{"warmup_steps": 215, "schedule": "wsd", "seq_len": 512}
MLP neurons of a small language model. Each row is named by its layer, matrix (gate and up: input weights) and neuron, and shows model dimensions 96-159. Each number is 50 + 12 x the weight over its row's rms, rounded and kept within 0 to 99. A neuron's up and down rows have the sign that makes its largest values positive.
Before each neuron's rows, "fires on" lists the tokens most often at its 100 highest values on Wikipedia text that the model never trained on. A number after a token or word is its count.

fires on: "o" 38, "an" 17, "é" 8, "ere" 7, "ill" 6
L2.gate93:61 26 58 64 64 17 75 43 59 57 55 58 25 50 27 39 47 56 45 74 42 60 50 55 34 61 44 49 29 40 57 56 54 81 31 40 73 71 49 45 49 53 54 44 34 68 56 39 64 47 56 66 35 53 35 35 51 51 48 49 65 53 51 47
L2.up93:73 56 49 62 56 46 50 31 36 43 41 72 70 66 77 49 35 54 66 52 58 50 30 54 51 62 39 31 59 31 60 51 34 40 37 44 51 56 36 38 51 65 46 81 68 47 31 40 40 65 38 45 55 50 56 52 41 61 48 44 73 51 49 52

fires on: "or" 33, "an" 11, "and" 7, "in" 5
L2.gate295:61 26 32 64 78 37 51 31 36 79 53 67 55 46 62 63 61 57 70 39 43 65 49 45 64 49 30 39 54 29 50 57 32 62 40 29 53 67 59 21 36 55 29 61 72 53 40 47 37 47 44 63 44 71 53 34 37 52 52 50 58 41 41 65
L2.up295:61 50 40 46 62 31 70 42 60 52 44 62 62 41 39 44 53 31 70 53 58 49 38 54 54 36 81 46 70 49 48 67 33 54 47 41 45 52 29 52 58 51 56 50 68 58 70 71 41 67 81 58 49 61 48 41 41 47 58 55 61 60 49 52

fires on: "-" 24, "ast" 16, "or" 13, " who" 10, "ess" 6, "ro" 5
L2.gate106:31 57 68 59 49 60 44 37 31 82 62 62 33 41 58 45 34 41 39 52 58 31 47 48 58 31 31 70 66 43 45 53 52 47 61 33 45 55 59 63 67 74 37 62 49 49 50 40 61 68 54 66 69 48 43 62 50 40 33 57 59 62 48 69
L2.up106:28 37 41 69 47 42 43 47 57 67 36 35 59 70 39 56 34 51 32 56 71 29 68 42 45 60 56 43 58 36 68 66 54 65 54 46 54 63 49 42 27 75 49 61 66 27 39 40 63 57 40 63 60 36 29 51 29 43 35 59 40 40 35 61

fires on: "or" 16, "al" 13, "p" 8, "er" 7, "le" 5, "av" 5
L2.gate325:60 44 57 63 36 52 44 38 55 56 78 54 34 22 41 55 28 49 46 52 67 73 54 31 67 50 39 67 38 33 42 51 55 46 51 48 49 45 62 54 37 48 53 75 54 46 67 55 32 48 48 69 45 37 31 39 55 57 33 51 29 49 46 46
L2.up325:44 48 67 51 37 37 47 63 45 61 72 46 73 37 48 55 65 43 38 61 40 19 56 38 61 48 49 35 46 57 59 63 67 43 33 56 50 55 65 59 47 60 53 50 43 62 30 36 51 59 20 76 58 62 49 61 55 68 52 44 53 35 61 64

fires on: "r" 18, "h" 14, "t" 12, "n" 9, "b" 9, "ry" 6
L2.gate326:61 34 58 42 70 48 36 41 66 59 44 62 35 65 51 44 43 45 45 57 21 59 45 26 45 46 63 76 49 49 32 41 76 47 45 25 44 36 54 31 51 48 62 44 33 48 52 56 47 27 52 56 62 55 42 57 34 55 39 42 60 63 42 58
L2.up326:51 53 58 42 47 36 59 48 33 56 56 53 56 58 45 55 35 26 31 49 55 44 42 53 60 59 69 56 66 70 40 49 48 79 57 39 44 72 50 63 41 77 54 45 40 48 49 64 33 63 70 59 61 50 45 36 59 43 36 35 53 50 65 66

fires on: "R" 61, "pl" 9, "om" 5
L2.gate310:38 42 41 58 72 33 35 59 60 64 49 61 50 46 48 45 65 64 59 55 48 49 36 29 39 61 45 44 58 56 64 59 41 45 58 43 50 60 46 38 53 49 48 44 48 46 40 40 63 25 23 66 48 27 56 50 29 52 57 45 36 46 65 29
L2.up310:56 51 52 32 74 40 48 54 68 43 33 60 59 26 55 44 55 55 42 34 29 47 34 40 49 39 51 52 63 64 59 54 44 29 60 61 56 60 55 36 38 30 62 43 66 59 38 52 32 35 59 58 61 34 73 56 55 25 40 51 22 49 56 49

fires on: " she" 20, " he" 16, " ass" 11, " He" 10, " who" 6, " She" 6
L2.gate322:46 47 39 47 40 61 63 58 51 53 39 74 43 57 47 66 51 47 52 42 48 41 40 45 73 41 38 36 77 35 61 54 43 46 32 70 42 47 42 61 43 58 20 58 28 66 56 40 22 37 42 65 49 38 49 57 59 32 24 56 56 40 15 41
L2.up322:43 41 68 67 44 65 30 54 57 58 67 51 49 40 42 52 41 54 34 49 48 57 36 37 74 45 40 48 50 32 45 37 51 46 35 48 40 45 34 26 25 38 50 47 33 53 71 45 27 38 44 58 57 58 49 40 29 48 36 68 43 36 48 76

fires on: "h" 34, "an" 10, "o" 7, "p" 4, "ans" 4, "b" 4
L2.gate424:25 52 49 41 46 57 42 69 92 47 31 53 33 67 49 47 47 41 53 40 30 53 62 47 53 45 46 57 60 49 51 81 63 61 33 35 40 47 57 66 32 38 56 45 45 39 88 52 50 56 21 57 62 40 35 44 32 62 39 58 51 52 55 52
L2.up424:58 57 62 61 71 22 69 35 41 40 44 53 66 49 45 57 53 38 52 49 65 55 58 54 47 34 46 54 60 68 35 88 46 54 41 59 41 24 58 49 43 49 52 68 28 55 47 27 74 29 90 48 45 50 36 43 47 51 43 28 53 50 58 59

fires on: " well" 35, "=" 31, "ensity" 5, "hib" 5, "tt" 4, " zone" 4
L2.gate281:53 47 50 62 36 63 36 44 62 54 49 37 63 49 43 49 52 48 43 33 44 47 48 58 55 64 62 36 59 54 65 45 60 61 43 29 60 44 33 70 48 54 51 56 50 47 54 48 58 45 53 53 39 42 36 22 32 39 42 55 56 60 23 77
L2.up281:76 68 40 66 58 50 37 58 43 45 26 42 53 52 56 53 37 52 42 33 29 57 37 56 57 54 54 26 51 44 45 61 67 50 69 29 56 59 54 35 47 54 43 58 63 45 68 70 54 42 49 68 60 43 61 22 37 52 37 66 49 48 21 58

fires on: "b" 19, "in" 17, "n" 8, "il" 7, "ny" 6
L2.gate111:50 55 46 46 47 61 57 73 76 53 62 58 61 50 45 61 32 13 52 32 50 40 27 20 48 58 60 41 66 50 51 56 53 40 42 50 38 42 36 78 53 71 62 41 56 46 63 50 43 26 36 45 38 72 23 50 44 47 37 72 48 58 48 57
L2.up111:43 36 54 39 66 27 72 37 41 62 52 33 47 66 52 73 35 37 51 65 65 49 30 55 63 80 54 56 51 64 35 46 60 33 51 48 43 34 61 56 48 60 43 39 61 67 41 64 55 52 48 42 36 49 50 53 64 25 48 62 43 50 38 52

fires on: " and" 58, "-" 17, " or" 6, " &" 4
L2.gate62:39 22 48 19 57 53 59 26 53 53 50 43 38 39 52 79 55 34 58 80 53 55 70 51 50 60 32 47 42 45 46 42 47 40 49 36 30 52 47 52 58 73 43 52 46 66 65 48 40 70 40 39 52 54 52 47 33 45 55 49 38 61 40 83
L2.up62:50 46 72 24 64 41 46 63 49 42 54 56 36 65 42 62 71 42 68 61 50 64 55 57 47 31 28 42 29 47 41 45 37 34 62 58 61 43 33 61 59 63 52 32 35 29 54 48 50 62 38 59 54 62 65 49 44 57 57 52 75 57 57 72

fires on: "'" 23, "v" 18, "ak" 8, "le" 8, "z" 4
L2.gate231:50 47 54 45 39 50 63 48 63 60 47 71 51 56 48 56 60 58 57 49 53 60 67 62 79 46 56 44 61 38 26 69 54 53 50 57 62 49 46 47 79 77 55 55 69 56 35 31 49 52 63 68 60 63 63 41 53 35 41 40 53 63 45 54
L2.up231:50 53 43 72 53 62 66 43 55 55 67 27 41 62 60 49 70 48 50 36 66 50 28 61 61 68 70 51 57 22 54 45 57 39 53 61 55 42 64 36 33 46 60 60 48 48 41 49 43 47 47 73 55 54 46 43 59 41 54 57 41 45 26 34

fires on: "'" 55, "’" 8, "\"" 8, "." 7, "II" 7, "==" 6
L2.gate129:53 43 61 57 48 57 66 53 48 40 53 47 53 47 52 47 70 63 53 71 48 50 37 50 39 45 40 42 56 56 29 56 62 36 43 36 47 42 53 37 63 54 73 38 72 56 46 37 61 41 84 56 54 75 46 30 52 27 64 66 33 56 45 48
L2.up129:58 55 61 41 41 49 34 66 52 76 31 54 25 70 47 56 55 43 41 54 55 57 34 38 51 30 40 35 39 47 38 54 62 41 32 41 54 50 60 64 29 54 73 64 50 54 64 37 47 61 32 77 59 37 60 27 47 56 62 41 50 53 42 65

fires on: "b" 15, "as" 14, "te" 7, "y" 6, "ple" 6, "un" 5
L2.gate232:37 34 36 57 55 55 68 53 66 77 39 61 56 40 55 56 51 31 44 57 63 47 46 47 38 32 61 55 36 47 49 46 72 53 58 76 38 31 45 58 58 48 66 28 45 31 74 52 66 73 58 47 68 40 40 47 41 21 42 53 24 69 47 39
L2.up232:73 25 41 63 38 54 55 41 52 35 53 44 66 40 62 49 49 47 58 37 59 58 27 60 40 35 50 56 53 49 72 37 62 32 47 43 80 32 38 45 50 34 40 46 36 52 44 75 71 40 55 27 39 51 39 45 58 38 60 66 51 64 44 54

fires on: " North" 12, " north" 12, " South" 10, " south" 9, "air" 8
L2.gate345:36 57 45 59 45 63 53 64 62 49 52 58 76 52 56 44 72 32 40 50 29 38 56 32 53 54 30 40 44 29 61 51 64 52 31 54 50 69 49 63 35 56 64 53 69 40 46 44 50 58 60 49 65 53 53 40 62 58 50 47 26 49 58 36
L2.up345:49 58 44 29 46 66 41 66 37 38 52 66 47 50 68 49 51 53 35 66 44 54 24 51 74 52 56 62 65 42 48 70 51 06 35 37 40 33 37 58 32 42 33 37 65 46 36 32 61 42 76 78 42 28 53 73 65 49 34 64 50 43 48 69

fires on: "e" 43, "f" 23, "re" 9, "ing" 6, "ig" 5
L2.gate155:57 36 46 28 33 42 45 50 42 44 37 55 57 73 53 43 53 51 45 67 54 67 56 55 49 46 51 38 25 51 23 51 49 47 48 40 52 33 51 40 69 43 48 51 29 46 45 40 58 42 65 42 36 54 52 64 42 42 48 64 48 69 42 53
L2.up155:65 42 57 38 36 42 63 70 71 48 40 37 53 46 62 35 45 40 48 54 58 66 39 32 67 38 53 38 39 39 42 25 78 39 48 44 45 53 57 44 43 65 75 49 41 42 74 47 51 48 41 59 57 52 45 47 43 57 65 65 58 47 46 57

fires on: "h" 32, "y" 13, "ast" 8, "g" 7, "s" 6
L2.gate85:51 51 39 32 70 49 42 52 30 60 50 51 31 77 46 55 52 58 56 89 39 62 66 35 58 51 49 57 60 31 34 58 28 50 49 47 62 57 42 46 54 67 59 58 62 36 53 26 53 47 41 48 52 51 38 44 41 44 31 60 67 60 41 48
L2.up85:64 68 53 55 78 46 42 50 41 53 44 48 39 44 46 44 43 43 57 57 64 72 44 50 57 42 33 38 53 43 47 56 40 49 60 38 48 44 59 40 40 41 45 27 67 52 58 39 49 39 38 61 38 46 47 58 55 43 66 64 76 49 45 53

fires on: "b" 19, "g" 13, "pl" 13, "O" 10, "p" 6
L2.gate327:49 25 68 46 40 53 51 52 68 39 48 51 42 50 45 65 56 57 57 68 39 53 46 47 69 87 50 58 39 51 55 35 59 64 51 51 34 63 57 65 35 49 45 60 44 37 36 30 34 47 61 24 45 44 33 52 42 59 51 49 50 58 46 35
L2.up327:69 45 36 59 51 41 46 47 63 40 51 62 26 58 41 47 64 39 44 49 60 62 88 50 33 69 55 67 36 57 46 67 61 49 61 59 56 35 53 36 50 51 28 40 30 43 46 56 41 77 41 54 60 54 39 49 59 52 62 66 39 65 52 47

fires on: "." 64, "ot" 8, "et" 6
L2.gate133:67 38 46 49 56 47 48 24 63 34 61 54 61 42 41 56 41 71 46 69 49 51 47 46 27 52 52 68 71 47 48 29 45 42 42 61 38 41 61 34 68 44 25 43 56 49 60 53 43 49 43 53 55 35 28 55 53 52 41 52 49 46 30 55
L2.up133:56 54 61 49 68 27 40 54 28 34 34 39 35 66 73 36 53 57 47 40 53 59 44 43 29 21 39 68 36 35 45 61 45 49 58 64 34 49 49 38 57 36 58 47 51 31 42 61 44 44 34 64 62 45 51 49 39 62 21 43 52 69 59 48

fires on: "al" 51, "or" 10, "iv" 7, "p" 4, "iss" 4
L2.gate392:57 60 44 61 39 41 46 35 62 80 54 50 58 11 49 49 35 50 23 32 55 43 53 46 52 63 48 52 62 39 34 52 42 48 52 50 52 56 70 56 57 51 48 51 42 73 51 32 37 45 48 77 58 41 39 73 55 46 54 64 41 33 48 69
L2.up392:49 34 50 45 49 47 65 31 45 50 44 42 47 38 60 50 53 45 30 57 49 43 51 27 63 64 62 59 53 58 67 47 52 48 51 65 45 40 55 26 45 56 37 54 50 64 44 64 30 50 36 62 39 55 68 59 46 70 44 50 66 50 27 76

fires on: "as" 15, "um" 9, "in" 8, "u" 8, "is" 8, "c" 7
L2.gate404:56 64 56 75 67 61 64 47 46 70 44 41 73 45 42 58 28 60 49 60 66 55 57 35 52 74 51 51 56 29 49 46 40 28 53 43 59 53 43 35 75 60 53 71 32 55 36 62 50 47 62 60 67 51 29 49 33 53 52 61 60 49 47 63
L2.up404:40 47 50 42 33 68 32 40 51 37 28 60 63 65 26 59 56 49 61 44 56 56 67 46 54 71 41 29 65 22 55 62 36 52 48 36 60 46 23 40 42 57 60 70 36 22 68 52 80 54 46 31 49 63 24 49 47 45 52 55 46 67 54 43

fires on: "ly" 37, "ers" 17, "é" 7, "by" 4, "per" 4, "ing" 4
L2.gate235:34 73 45 56 38 41 56 31 52 50 35 52 43 33 47 51 55 42 54 46 72 70 48 35 58 39 29 55 54 37 41 60 43 63 43 51 52 46 58 48 57 60 33 42 26 72 52 57 50 48 44 68 45 40 37 43 62 48 52 61 65 58 37 58
L2.up235:42 55 64 40 33 66 36 64 53 49 49 33 23 53 48 60 52 44 61 36 42 31 46 29 68 49 28 60 35 35 63 62 45 48 46 48 57 48 35 56 58 39 74 42 53 15 60 48 30 44 44 40 49 39 36 44 36 66 47 53 67 72 60 53

fires on: " be" 90, " Be" 10
L2.gate361:33 38 58 83 59 53 38 41 48 41 59 51 66 55 53 47 57 51 51 45 49 57 38 41 61 43 47 37 41 48 53 38 43 36 53 34 49 39 59 51 69 41 40 62 68 46 54 52 38 44 48 55 66 35 44 47 51 51 32 48 44 32 31 48
L2.up361:42 51 40 43 43 54 52 60 61 18 33 45 66 60 40 67 49 40 54 71 70 81 33 50 36 45 51 61 32 51 35 73 49 49 54 42 56 64 46 46 59 61 51 51 47 45 63 61 50 62 64 41 57 45 51 54 39 66 41 48 53 30 32 27

fires on: "i" 19, "ing" 16, "ed" 15, "ic" 11, "ip" 7, "av" 7
L2.gate305:39 48 53 34 40 57 49 78 78 61 34 63 45 34 71 52 38 76 48 62 38 60 34 38 42 38 62 56 48 58 44 39 61 46 38 38 62 35 62 49 53 40 78 43 41 48 33 38 50 48 49 48 36 52 45 63 53 40 45 64 69 42 61 55
L2.up305:35 44 30 66 48 48 61 67 52 54 57 46 46 50 55 50 52 55 46 49 39 49 44 64 48 56 58 53 45 63 47 48 44 46 27 57 51 45 55 23 63 33 43 43 55 55 62 46 41 27 44 57 41 72 80 62 61 46 55 72 57 60 53 39

fires on: "at" 38, "ic" 10, "c" 9, "side" 7, "il" 5, "ing" 4
L2.gate270:54 42 59 53 39 43 42 59 56 51 46 51 48 28 49 50 37 54 43 51 49 45 33 39 37 47 65 56 57 53 50 49 43 49 45 70 54 44 51 81 55 59 48 46 41 40 25 47 45 49 41 54 40 39 49 47 55 56 62 47 52 62 54 71
L2.up270:71 29 54 19 58 49 53 54 59 44 61 56 51 49 64 56 50 69 50 62 54 33 12 57 36 62 57 52 69 39 38 37 30 35 41 73 61 70 63 62 53 43 50 49 42 57 62 80 31 62 53 46 49 54 59 44 42 71 57 26 36 51 60 38

fires on: "." 37, "-" 36, "D" 5
L2.gate0:40 52 49 41 41 65 56 51 53 38 52 73 54 48 52 66 54 47 46 61 34 65 56 43 59 65 45 52 52 43 39 70 50 34 62 65 30 48 45 51 76 68 46 62 65 51 34 23 53 45 54 36 43 31 61 50 43 35 58 49 31 45 21 41
L2.up0:43 54 60 44 56 71 58 44 49 32 52 71 35 49 53 66 55 36 47 71 57 54 69 51 62 68 57 46 48 46 34 57 43 39 52 62 34 51 42 41 77 48 47 76 63 51 42 34 49 61 60 45 44 43 59 52 55 45 66 37 39 71 29 54

fires on: "s" 34, "'s" 9, "e" 9, "is" 8, "z" 6, "ty" 5
L2.gate11:17 40 48 52 35 47 22 53 52 63 38 69 55 56 41 64 44 59 52 54 38 40 83 41 49 42 54 45 42 65 45 58 55 59 17 39 33 57 51 83 62 62 50 39 38 49 55 39 48 40 59 36 59 56 34 34 66 49 35 52 53 54 48 43
L2.up11:66 32 63 40 34 49 42 40 48 56 28 40 45 56 51 38 52 55 67 48 38 49 39 55 47 59 73 49 45 43 34 36 50 48 59 60 57 41 21 52 33 63 66 47 59 41 65 55 50 27 55 55 62 46 78 50 50 59 46 60 27 48 44 53

fires on: "-" 16, "on" 14, "il" 11, "ed" 7, "ect" 6
L2.gate272:40 39 56 31 54 57 35 22 45 72 42 73 39 52 29 51 48 36 67 55 38 71 66 57 63 56 40 59 48 49 51 57 70 71 40 64 29 65 30 61 58 71 52 42 48 56 43 52 55 74 46 53 53 62 59 32 35 39 36 44 35 50 58 65
L2.up272:55 37 67 44 51 48 63 29 31 34 47 71 05 63 57 69 39 35 60 35 40 45 45 52 39 30 50 57 51 62 48 49 47 52 42 53 47 56 52 62 57 73 53 26 61 47 58 63 53 51 47 60 54 33 40 57 53 61 38 53 40 55 38 69

fires on: "as" 19, "er" 19, "é" 9, "ay" 6, "and" 5, "an" 5
L2.gate373:53 72 72 67 55 36 54 21 69 40 67 72 54 57 36 62 73 52 65 39 67 53 22 61 57 43 50 42 33 30 33 51 57 60 35 58 59 47 42 59 57 69 42 51 29 58 24 41 39 42 42 32 51 72 52 45 55 53 64 60 42 49 45 68
L2.up373:41 47 47 55 31 47 56 42 30 53 58 52 47 50 60 54 41 53 70 34 45 46 47 57 31 46 57 50 35 71 43 59 61 51 35 58 60 45 30 56 47 83 80 44 56 72 39 57 44 43 45 39 66 57 65 49 71 69 37 58 67 49 47 40

fires on: "y" 36, "id" 7, "us" 7, "ar" 6, "ay" 6, " red" 5
L2.gate218:45 50 33 29 43 63 53 44 53 57 52 50 41 38 64 46 71 55 46 35 69 68 32 48 63 52 47 39 55 62 25 60 53 48 45 66 63 42 61 62 57 59 40 51 64 58 37 51 54 27 58 58 51 55 63 27 44 35 66 52 52 48 46 49
L2.up218:83 43 41 41 63 59 50 50 75 21 27 65 58 46 51 27 50 74 56 53 43 32 52 60 57 60 47 36 63 43 51 66 49 44 57 62 38 56 31 44 66 50 56 67 46 54 61 42 60 53 76 32 65 49 55 82 63 45 45 48 26 56 61 53

fires on: "." 20, " York" 20, "al" 8, "g" 7, "l" 7, "e" 4
L2.gate171:15 37 29 56 42 40 73 41 37 54 45 68 62 51 57 71 56 38 63 67 51 36 58 46 64 54 49 70 46 64 53 77 59 70 59 39 28 55 47 50 56 68 47 73 59 54 33 29 44 63 47 51 49 59 51 40 44 41 33 68 55 50 32 38
L2.up171:42 51 48 47 36 60 76 53 39 45 57 48 51 48 51 59 44 45 44 46 72 43 39 44 46 45 59 58 55 72 76 53 58 51 50 39 54 48 51 55 48 64 44 55 32 66 36 44 64 53 26 44 42 73 50 48 48 53 40 72 48 72 42 36

fires on: " of" 68, "et" 16, "l" 4
L2.gate226:53 58 52 51 68 49 55 31 55 44 59 68 48 67 64 60 61 60 36 71 53 63 59 58 45 50 45 68 60 43 36 33 53 64 59 33 50 45 67 46 52 41 35 34 61 50 56 70 35 56 60 48 46 50 64 61 57 39 34 50 43 48 34 48
L2.up226:30 46 49 46 24 51 63 59 57 55 31 50 42 51 51 59 28 52 70 58 56 61 45 25 36 51 41 55 61 35 61 54 50 57 37 67 66 78 29 63 52 56 66 50 56 67 48 44 30 45 47 63 56 49 46 42 57 55 50 43 68 44 42 34

fires on: "ra" 20, "ak" 15, " 100" 7, "le" 5, "c" 4
L2.gate99:40 45 39 39 30 62 83 59 56 67 57 54 53 57 34 62 44 51 48 58 62 59 55 47 85 74 64 61 41 58 45 83 22 51 34 63 41 48 33 57 70 59 56 42 52 45 42 46 57 50 48 60 62 70 50 36 36 48 31 54 57 58 56 54
L2.up99:46 43 50 62 28 47 64 38 63 53 59 37 37 45 43 45 51 50 54 54 54 58 63 54 70 54 61 48 44 56 50 73 38 46 49 41 54 55 34 46 62 51 32 42 55 56 57 37 49 34 51 49 64 58 37 36 48 46 47 49 51 52 76 37

fires on: "ul" 16, "n" 15, "an" 13, "ag" 9, "ov" 6
L2.gate189:49 63 44 65 38 64 58 60 66 66 47 59 58 36 51 47 61 36 46 51 60 65 38 57 60 43 41 51 55 68 57 52 57 50 63 61 33 44 60 65 53 37 50 38 60 41 56 52 50 42 48 51 79 39 50 63 45 40 72 63 68 52 45 57
L2.up189:42 31 77 48 40 45 65 35 46 71 53 60 21 42 26 73 53 27 38 56 64 46 73 48 46 52 29 53 28 70 56 58 57 48 62 65 39 56 39 51 61 68 43 22 43 66 51 50 41 38 54 62 58 47 32 57 56 37 54 37 39 61 57 47

fires on: "-" 78, "=" 22
L2.gate60:50 54 52 37 35 47 33 30 57 44 62 49 50 18 43 50 35 46 49 37 48 38 48 55 61 69 53 49 51 64 55 74 70 50 38 47 44 40 39 51 52 60 49 61 47 72 43 43 56 54 46 45 38 57 40 34 60 42 59 53 33 55 46 46
L2.up60:48 67 53 35 51 42 65 48 65 36 56 48 27 47 41 42 35 63 39 58 40 79 66 36 48 65 46 68 53 32 47 62 49 59 66 56 68 32 52 55 78 42 37 38 64 34 73 54 44 59 40 48 48 35 46 55 51 58 77 59 52 46 36 57

fires on: "ock" 15, "em" 14, "om" 8, "." 8, "orn" 7, "ber" 7
L2.gate199:54 46 42 56 74 45 43 32 49 52 39 55 40 65 37 73 80 58 50 64 48 59 35 60 38 70 44 77 47 50 49 50 18 49 44 49 45 47 42 46 51 41 47 38 55 34 38 53 49 57 55 52 51 36 57 62 56 42 30 55 58 60 46 72
L2.up199:73 53 40 51 77 38 41 47 28 73 38 55 45 46 54 48 72 72 72 65 51 53 29 53 29 42 44 58 54 50 43 61 50 54 51 54 62 51 49 55 56 43 52 39 50 35 38 59 43 64 56 76 45 41 55 47 65 52 48 32 64 52 48 45

fires on: "e" 23, "c" 16, "as" 8, "ou" 7, "7" 5
L2.gate264:58 62 50 61 27 61 59 69 59 60 71 39 76 33 44 48 45 30 39 65 41 29 36 37 51 57 76 54 47 51 43 53 56 34 45 51 54 75 40 64 71 55 66 66 53 44 35 59 40 49 34 41 40 63 30 34 34 56 46 70 39 37 41 71
L2.up264:33 47 59 47 47 39 38 55 38 59 43 59 29 45 60 69 40 52 65 64 51 65 61 62 65 35 53 44 46 54 58 33 61 45 38 58 58 46 48 55 38 59 55 42 60 33 52 50 43 53 48 26 57 69 71 46 54 46 49 53 58 68 64 27

fires on: " South" 18, " ex" 14, "west" 9, "ar" 7, "ear" 6
L2.gate118:32 51 36 74 41 61 63 52 53 56 59 59 56 41 78 44 45 38 43 59 48 39 39 38 66 73 52 55 51 27 71 51 57 60 35 41 58 26 26 63 40 51 61 31 61 60 52 60 33 41 60 79 65 53 46 53 43 50 61 49 54 35 43 76
L2.up118:41 58 35 68 48 62 54 61 63 44 36 57 44 36 38 22 48 50 34 49 49 49 41 48 57 49 59 67 61 42 59 64 43 56 36 52 66 24 36 56 30 50 54 32 48 57 57 57 54 43 63 70 57 44 60 47 37 68 50 57 68 44 52 61

fires on: "-" 24, "per" 9, " Light" 8, "\n" 8, "H" 6, "===" 6
L2.gate64:24 38 57 52 71 41 50 27 45 57 41 22 71 61 66 71 50 54 57 63 34 56 59 24 53 65 36 74 48 44 55 44 54 33 51 45 24 42 55 49 51 47 51 60 45 52 50 41 52 55 38 50 32 34 49 46 16 36 35 56 23 50 43 54
L2.up64:38 38 75 26 68 47 39 47 61 27 45 08 67 45 50 59 60 57 38 54 50 57 55 44 32 49 49 65 64 54 60 40 55 43 58 30 50 27 69 44 35 60 49 45 37 48 54 44 63 64 36 53 44 28 36 47 24 57 54 64 41 33 42 46

fires on: "ly" 14, "-" 14, "ers" 11, "ate" 10, "ues" 7, "es" 6
L2.gate359:39 68 52 56 45 70 45 51 65 73 57 39 41 31 26 43 45 50 36 55 55 71 43 60 43 55 42 62 41 70 43 55 54 55 46 40 67 34 58 54 50 37 41 55 43 64 48 49 44 47 39 46 54 45 49 56 28 38 37 40 56 66 51 47
L2.up359:64 42 52 53 49 54 38 33 61 40 57 48 63 48 53 63 58 24 49 49 55 59 38 60 31 50 51 41 58 62 54 51 35 61 37 68 67 43 39 36 66 48 47 59 46 59 53 66 42 46 27 43 39 46 53 47 61 29 46 52 39 59 39 49

fires on: "d" 33, "and" 11, "or" 6, "eth" 6, "ust" 5, "ut" 5
L2.gate27:45 71 21 69 33 45 40 41 36 48 60 42 35 53 57 68 71 41 51 45 45 61 58 55 49 64 38 40 74 33 45 60 53 35 58 63 45 72 62 41 37 85 15 56 54 47 49 36 40 22 52 38 29 36 34 50 48 50 53 58 44 47 39 39
L2.up27:54 38 35 61 33 40 50 47 56 64 53 58 57 47 46 48 54 47 50 43 62 45 65 41 46 48 44 70 47 53 68 76 32 54 49 41 50 47 33 29 78 39 53 62 52 55 38 84 41 47 33 69 34 51 35 39 32 72 62 40 49 34 63 51

fires on: "t" 22, "ly" 20, "es" 15, "ings" 10, "als" 5
L2.gate71:47 25 67 60 37 54 47 56 53 60 48 48 69 27 38 39 59 20 30 58 51 54 39 46 30 49 33 45 32 56 26 54 81 65 37 45 61 49 40 64 26 53 60 46 46 49 52 40 47 35 63 37 29 52 53 43 65 61 43 55 61 59 57 60
L2.up71:36 50 41 69 58 28 47 63 55 53 36 60 46 47 50 53 51 39 58 53 65 48 37 53 31 66 56 56 60 61 57 52 45 54 54 57 47 67 36 45 62 32 60 43 49 34 57 39 40 60 55 27 51 54 47 39 47 45 51 42 54 59 43 47

fires on: "al" 22, "i" 12, "m" 11, "l" 6, "-" 5
L2.gate484:46 59 42 46 52 43 38 46 71 70 51 59 54 44 65 61 41 58 39 46 38 58 49 44 59 42 46 62 54 57 47 39 54 72 46 51 49 68 52 44 75 27 53 46 38 45 61 56 34 46 52 55 64 43 52 71 37 52 66 64 44 57 39 69
L2.up484:60 47 53 46 45 56 59 59 52 50 36 51 31 59 72 56 39 64 42 68 49 48 61 27 63 31 59 57 50 47 58 57 41 58 48 46 58 57 54 59 44 65 73 35 49 27 44 37 25 41 42 39 35 35 60 62 48 48 52 45 68 42 63 58

fires on: "\"" 40, "a" 22, "ar" 6
L2.gate316:39 56 52 52 43 64 51 61 49 52 44 67 59 55 48 68 60 64 43 59 64 30 51 54 43 52 62 61 73 62 47 80 54 38 43 63 47 42 43 63 54 64 45 41 42 59 40 52 44 41 53 55 59 55 35 68 47 56 60 60 60 64 29 36
L2.up316:51 65 51 48 34 60 60 48 55 47 61 54 60 28 31 42 53 78 51 68 66 36 64 48 37 32 56 42 59 69 42 50 35 47 53 37 43 60 41 56 66 60 48 36 47 65 49 37 59 46 67 70 41 74 38 38 48 78 60 69 81 58 34 44

fires on: "ul" 12, "ur" 11, "av" 10, "l" 10, "ib" 9, "an" 7
L2.gate36:66 60 57 43 51 63 60 59 43 31 52 53 58 18 56 52 59 37 29 64 61 57 52 51 72 57 53 66 44 43 37 45 66 50 41 38 53 40 47 55 62 44 72 27 62 58 47 63 48 58 56 37 56 59 37 71 43 36 49 44 78 43 42 53
L2.up36:36 51 56 39 31 68 63 49 71 42 42 45 60 42 44 34 40 44 20 41 58 47 43 55 39 45 43 49 43 54 37 57 61 26 47 59 43 28 55 52 71 61 52 37 53 53 56 59 62 32 36 44 37 49 35 45 49 53 62 45 47 40 52 69